config = dict(
    n_layer=14,
    d_model=256,
    n_head=4,
    n_kv_head=4,
    head_dim=64,
    d_mlp=1024,
    vocab_size=8014,
    activation='tanh_gelu',
    norm='layernorm',
    norm_place='pre',
    norm_eps=1e-05,
    positions='learned',
    qk_norm=False,
    attn_scale=0.125,
    bias='all',
    tie_embeddings=False,
    parallel_block=False,
    init='uniform',
    init_std_qkv=0.0426,
    init_std_o=0.0,
    init_std_up=0.0426,
    init_std_down=0.0,
    optimizer='muon_variant',
    lr=0.00236,
    lr_mult_qkv=0.4,
    lr_mult_o=2.0,
    lr_mult_up=0.775,
    lr_mult_down=0.7,
    beta1=0.95,
    lr_head=0.00728,
    grad_clip=2.0,
    warmup_steps=200,
    schedule='wsd',
    decay_fraction=0.763,
    decay_shape='linear',
    final_lr_fraction=0.0,
    batch_tokens=32768,
    seq_len=512,
    doc_mask=True,
    train_tokens=332000000,
    steps=10132,
    dataset='wikipedia_en',
)
MLP neurons of a small language model. Each row is named by its layer, matrix (down: output weights) and neuron, and shows model dimensions 80-175. Each number is 200 + 30 x the weight over its row's rms, rounded and kept within 0 to 999.
After each neuron's rows, "fires before" lists the tokens most often just after its 100 highest values on Wikipedia text that the model never trained on.

L3.down426,209,185,199,182,207,204,181,226,180,127,174,194,188,179,214,192,210,182,157,183,161,182,196,189,181,167,190,187,202,161,237,184,230,234,254,191,169,286,265,171,223,204,194,167,221,195,181,244,264,192,200,195,155,213,146,197,221,229,208,166,213,155,273,207,179,190,157,191,195,218,183,164,141,202,188,228,142,189,234,169,236,277,217,178,223,208,186,192,151,246,197,205,262,134,206,200
fires before: " |", " –", " medal", "\n"

L2.down261,203,173,189,127,185,150,184,229,224,191,183,205,169,234,182,168,186,193,223,197,169,190,215,162,203,237,156,171,206,173,200,213,199,204,168,224,231,214,228,213,214,171,170,208,140,223,207,275,228,162,143,224,179,199,218,193,142,183,165,206,186,223,257,241,178,248,225,205,203,168,186,151,170,180,202,219,173,172,200,247,223,249,269,150,171,213,200,208,210,186,212,163,209,172,145,190
fires before: " |", " –", "S", "F", " medal", "ifying"

L2.down181,259,235,217,222,169,190,169,207,171,205,194,234,113,188,217,203,205,200,223,220,195,215,207,249,246,229,198,222,177,163,190,195,151,185,199,200,210,159,214,170,171,166,212,231,230,250,210,224,221,261,224,220,241,184,228,188,214,166,227,213,219,224,182,165,222,199,132,212,276,158,170,215,170,203,187,210,202,175,168,217,176,215,196,195,210,205,206,214,217,199,218,177,185,148,189,169
fires before: " of", " for", ",", " |", " on", "."

L5.down546,154,171,204,248,249,222,201,160,272,205,172,227,214,163,194,211,187,180,216,222,217,192,145,205,196,209,182,171,192,182,207,136,159,197,209,186,167,153,239,185,214,212,152,199,221,216,246,180,251,219,206,225,236,233,178,165,240,194,164,192,249,170,177,194,175,238,188,207,271,218,189,201,192,188,194,191,245,242,206,188,201,254,257,173,206,157,192,199,183,229,150,260,229,196,182,229
fires before: "\n", " "

L10.down185,190,221,229,186,212,230,203,206,218,180,175,125,224,178,180,180,199,287,207,219,167,208,217,200,205,224,187,200,152,237,205,179,206,160,194,208,167,191,233,161,177,260,192,198,188,215,148,167,195,233,253,151,207,197,162,212,210,172,205,249,183,190,174,236,183,227,204,197,238,204,231,193,189,228,216,177,266,199,191,186,206,170,182,219,223,224,158,193,197,172,225,190,215,180,194,203
fires before: "|", "-", "\n"

L2.down690,171,211,185,222,231,250,183,188,255,273,176,225,224,226,223,207,199,275,174,221,168,227,188,211,150,225,143,188,219,193,221,220,185,197,169,156,228,133,224,188,225,159,239,209,242,237,207,197,217,221,197,192,216,235,227,157,242,165,191,156,169,176,147,252,182,154,207,181,223,223,161,166,227,224,205,209,246,219,206,229,204,164,201,250,253,202,236,157,122,275,214,197,188,193,181,179
fires before: "-", " -", "\n"

L3.down962,252,232,212,246,237,242,232,193,178,249,185,146,226,204,171,212,220,219,181,249,234,192,211,216,155,195,228,180,216,176,206,154,221,164,167,169,186,204,207,201,205,192,254,181,226,165,153,210,244,160,274,231,200,208,193,215,195,235,203,139,171,181,174,166,198,204,168,178,200,238,173,172,238,226,196,169,279,243,186,214,212,246,169,205,291,195,159,191,178,222,181,233,204,177,165,239
fires before: "-", "|", "\n"

L5.down617,154,199,192,215,199,241,201,185,199,221,230,172,184,173,227,210,232,240,240,194,187,228,199,187,189,158,190,190,188,226,180,197,151,185,256,176,227,206,228,271,234,208,139,240,199,170,211,176,264,183,189,239,173,192,192,201,192,204,248,206,165,150,193,181,202,226,234,155,155,194,229,163,173,215,136,217,232,208,205,151,196,203,254,168,241,140,204,112,189,253,152,161,183,249,223,207
fires before: "\n", " |", ":"

L2.down159,207,218,185,187,164,194,198,177,185,195,196,201,192,215,201,180,214,230,224,208,213,204,191,204,158,219,189,152,210,151,208,192,178,181,166,209,185,219,169,146,245,181,170,223,216,195,223,228,189,181,205,251,212,210,191,205,184,205,157,231,215,183,294,194,221,257,132,185,199,182,164,150,265,190,192,216,169,232,219,241,234,190,132,272,229,142,218,165,158,210,256,170,230,131,258,216
fires before: "\n", "r", " |", "ics"

L2.down206,167,234,250,192,225,240,216,171,166,228,209,186,219,211,224,199,180,241,178,237,193,233,206,196,210,206,241,175,243,210,226,207,172,157,191,202,184,218,244,195,223,163,228,218,247,202,170,223,246,202,258,198,208,219,179,268,195,205,181,155,187,193,161,204,199,194,207,193,241,214,197,194,222,188,183,229,185,266,234,203,192,220,172,236,266,222,207,147,178,172,229,199,208,189,189,201
fires before: "|", "-", "\n"

L2.down1000,207,193,239,180,179,171,187,218,221,200,196,259,202,178,210,223,216,239,170,235,172,216,210,221,223,164,244,195,181,182,191,236,166,214,200,238,214,233,166,204,181,200,213,192,256,253,204,180,206,199,151,244,169,191,174,208,248,227,200,160,208,166,237,203,203,203,165,231,220,195,244,168,213,212,164,171,223,179,185,219,207,216,181,211,243,242,203,127,200,230,178,185,219,206,133,185
fires before: " |", "\n", "ris", "resent", "ived"

L6.down441,233,215,196,140,188,174,229,191,176,204,130,200,233,215,204,209,160,239,254,204,228,215,247,209,223,181,166,184,190,193,149,189,191,171,208,204,185,177,241,186,135,215,213,221,191,165,185,167,163,203,236,201,197,219,235,245,241,199,217,198,213,171,210,180,148,188,188,176,194,207,216,189,220,223,135,154,206,194,210,125,207,184,187,181,220,212,212,171,237,197,276,222,174,229,194,234
fires before: "\n"

L4.down544,230,169,207,206,194,229,240,239,176,200,177,201,234,156,142,182,188,234,245,201,201,257,226,230,191,234,210,235,182,193,159,201,223,204,170,198,245,172,211,241,176,225,194,172,215,201,189,241,231,210,185,253,217,201,220,219,232,153,190,231,234,222,199,168,196,222,157,189,178,185,201,218,223,171,192,231,177,154,209,244,187,200,186,185,254,199,234,141,174,241,198,127,184,163,189,250
fires before: "\n", " and", "==", " as", " =="

L5.down736,162,180,195,203,203,154,173,231,182,183,228,175,199,193,220,230,219,218,203,231,203,174,240,195,278,199,223,305,168,183,194,194,181,222,240,216,234,145,236,216,251,261,176,220,172,207,181,192,217,157,215,157,195,235,203,215,185,233,170,180,225,148,172,207,212,206,189,162,215,153,186,207,197,240,180,226,197,189,239,180,214,184,186,170,197,184,190,172,164,190,187,251,250,188,259,224
fires before: " |"

L4.down268,219,192,193,189,173,191,181,216,180,204,197,207,250,204,243,199,146,235,157,235,182,171,254,191,215,196,171,211,166,154,250,167,192,184,218,218,220,172,204,212,262,192,145,216,145,222,188,202,301,183,181,166,179,189,156,177,179,242,213,221,206,163,170,199,173,237,208,179,240,193,231,202,150,182,215,225,223,237,180,194,241,161,226,137,184,192,235,158,171,184,244,169,216,212,209,223
fires before: " |"

L3.down290,142,210,157,227,220,232,190,200,172,141,208,172,203,206,219,197,226,163,194,218,204,173,234,234,190,208,200,236,123,206,161,177,200,167,204,199,178,217,239,233,201,155,189,176,208,181,231,164,211,206,239,162,188,222,207,144,201,202,185,194,209,222,151,211,173,202,213,227,206,240,226,215,192,208,197,219,218,217,159,181,236,228,207,136,187,201,156,183,264,208,172,197,199,239,233,231
fires before: "\n"

L3.down252,184,191,249,241,213,207,214,174,204,293,175,181,281,235,198,200,176,239,208,236,182,201,260,195,179,160,190,185,234,205,226,208,205,166,155,159,185,207,221,167,220,172,258,203,259,190,160,172,242,194,239,187,243,204,194,167,229,189,170,183,157,244,141,205,166,134,230,199,218,240,228,175,222,205,208,192,218,214,224,212,179,232,220,229,254,222,202,188,168,229,170,227,203,165,171,224
fires before: "-", " -", "|", "\n"

L2.down149,207,185,184,188,223,186,189,247,210,169,186,173,232,191,206,207,183,188,237,217,216,180,243,211,171,177,208,211,157,228,163,171,183,156,172,186,246,202,234,218,149,183,215,175,167,181,162,226,217,194,259,228,216,243,221,153,228,192,185,144,206,76,242,213,185,224,237,201,135,191,230,193,198,258,159,256,245,184,197,191,247,207,190,175,221,199,183,190,269,183,136,215,197,242,172,208
fires before: "\n"

L3.down69,225,194,153,231,152,227,195,161,238,236,129,257,199,217,208,179,183,230,212,278,214,200,168,242,196,180,192,171,183,197,201,238,199,180,232,190,220,231,197,181,197,212,178,197,166,155,271,181,273,231,209,160,202,234,189,184,205,207,158,169,196,145,121,146,164,230,229,188,208,186,207,219,242,183,211,177,208,138,221,121,211,195,196,190,229,202,202,195,172,183,171,208,215,194,166,205
fires before: "\n", " to"

L4.down770,292,247,156,198,184,216,150,172,178,183,236,187,188,184,226,197,208,226,211,173,220,188,191,154,221,152,206,210,186,210,176,203,309,214,161,166,224,215,231,194,214,213,139,197,149,159,218,241,176,200,247,166,149,206,142,170,203,214,192,204,263,160,204,245,171,191,212,185,190,162,187,194,168,169,226,234,193,235,175,146,198,193,240,203,182,220,177,248,168,190,190,209,176,237,193,222
fires before: " |", " (2", " was", ".4", " 100"

L5.down222,117,212,165,185,247,220,139,206,189,203,169,157,186,190,209,163,224,175,196,187,270,225,226,238,214,260,189,199,240,197,225,250,180,248,198,195,214,168,213,194,203,167,211,203,237,202,187,218,186,157,197,186,234,186,227,176,247,234,210,187,185,185,215,198,190,264,156,242,238,180,148,233,188,190,234,213,205,206,192,230,203,170,215,200,211,170,170,217,184,183,214,175,194,185,227,212
fires before: "\n", " –", " and", " by", " |", " for"

L2.down444,207,216,155,181,227,228,182,192,158,213,162,163,188,134,231,169,184,227,230,225,243,154,195,241,184,204,191,179,191,202,159,183,217,211,165,185,139,219,187,162,239,186,198,192,228,192,172,164,179,230,231,210,218,193,188,208,227,227,153,202,201,270,147,227,212,252,207,221,190,223,182,266,192,166,120,213,231,215,184,253,175,255,164,177,241,189,156,214,208,206,218,229,209,233,219,238
fires before: "-", "o", "\n", "ak", "="

L4.down719,199,258,205,140,178,206,171,238,248,169,208,182,145,213,195,217,185,180,211,183,206,255,195,190,187,220,217,231,234,197,168,193,192,214,192,205,218,197,225,229,235,236,253,156,174,210,153,201,201,216,237,201,205,193,232,240,197,172,161,197,214,78,243,200,238,181,222,231,181,226,205,173,189,170,202,214,169,174,202,214,196,214,192,187,249,190,231,183,214,210,209,188,146,188,141,220
fires before: " |", "\n", " of"

L4.down369,230,231,193,214,240,167,222,232,171,243,171,170,214,264,191,179,231,235,183,221,183,191,215,182,238,181,171,213,190,262,230,195,139,196,214,225,178,183,205,189,185,244,251,158,220,161,205,219,242,203,157,249,182,166,223,240,278,214,199,170,195,153,268,117,129,164,217,157,151,161,268,182,220,173,208,204,187,201,208,149,242,143,214,213,218,234,220,187,181,251,214,189,183,159,200,231
fires before: "\n", " of", " and", " to", " in"

L4.down110,185,187,161,225,209,163,172,163,184,168,161,193,216,224,202,208,201,266,209,214,227,210,192,159,192,239,176,178,162,199,171,195,173,170,206,197,177,176,256,181,184,139,202,229,212,182,214,214,261,186,174,283,206,196,292,213,204,232,221,146,205,190,201,173,229,214,205,230,250,244,178,204,189,180,138,175,246,227,182,178,197,196,205,198,123,172,165,177,274,202,248,214,199,232,232,237
fires before: "\n"

L11.down269,131,237,171,225,147,142,185,165,197,172,231,231,139,170,222,187,192,209,200,232,173,213,270,250,237,204,202,199,207,199,184,171,208,208,230,197,147,229,197,164,136,221,194,119,125,255,156,182,211,204,198,181,197,216,230,224,216,223,226,214,193,206,206,178,212,145,188,221,166,172,184,186,227,188,213,162,233,242,169,208,215,210,211,217,236,218,230,257,191,183,269,195,187,200,202,196
fires before: " |", ".", " to", " and", "\n"

L5.down844,195,166,194,196,284,214,179,208,179,220,168,195,223,152,223,213,183,220,181,220,211,216,213,219,220,236,164,172,181,197,224,176,193,222,203,151,206,204,183,200,184,174,197,224,202,204,179,219,161,231,185,220,174,223,208,171,198,184,167,242,222,174,257,190,208,252,186,217,137,202,225,218,159,198,193,216,252,219,223,218,238,201,205,162,204,219,138,161,216,203,169,217,238,181,218,257
fires before: "\n", " ", " —", " |"

L10.down690,185,221,232,192,168,180,210,236,227,185,147,209,184,122,262,230,209,222,175,206,214,154,226,196,190,181,218,217,187,183,205,167,174,143,219,164,226,191,218,208,209,233,214,159,197,203,257,195,218,210,243,194,286,221,169,193,232,215,228,209,185,230,172,232,196,237,161,192,226,152,260,210,182,198,229,181,177,230,156,184,156,212,133,224,227,228,233,185,159,195,152,197,195,225,213,150
fires before: " |", ".", "l"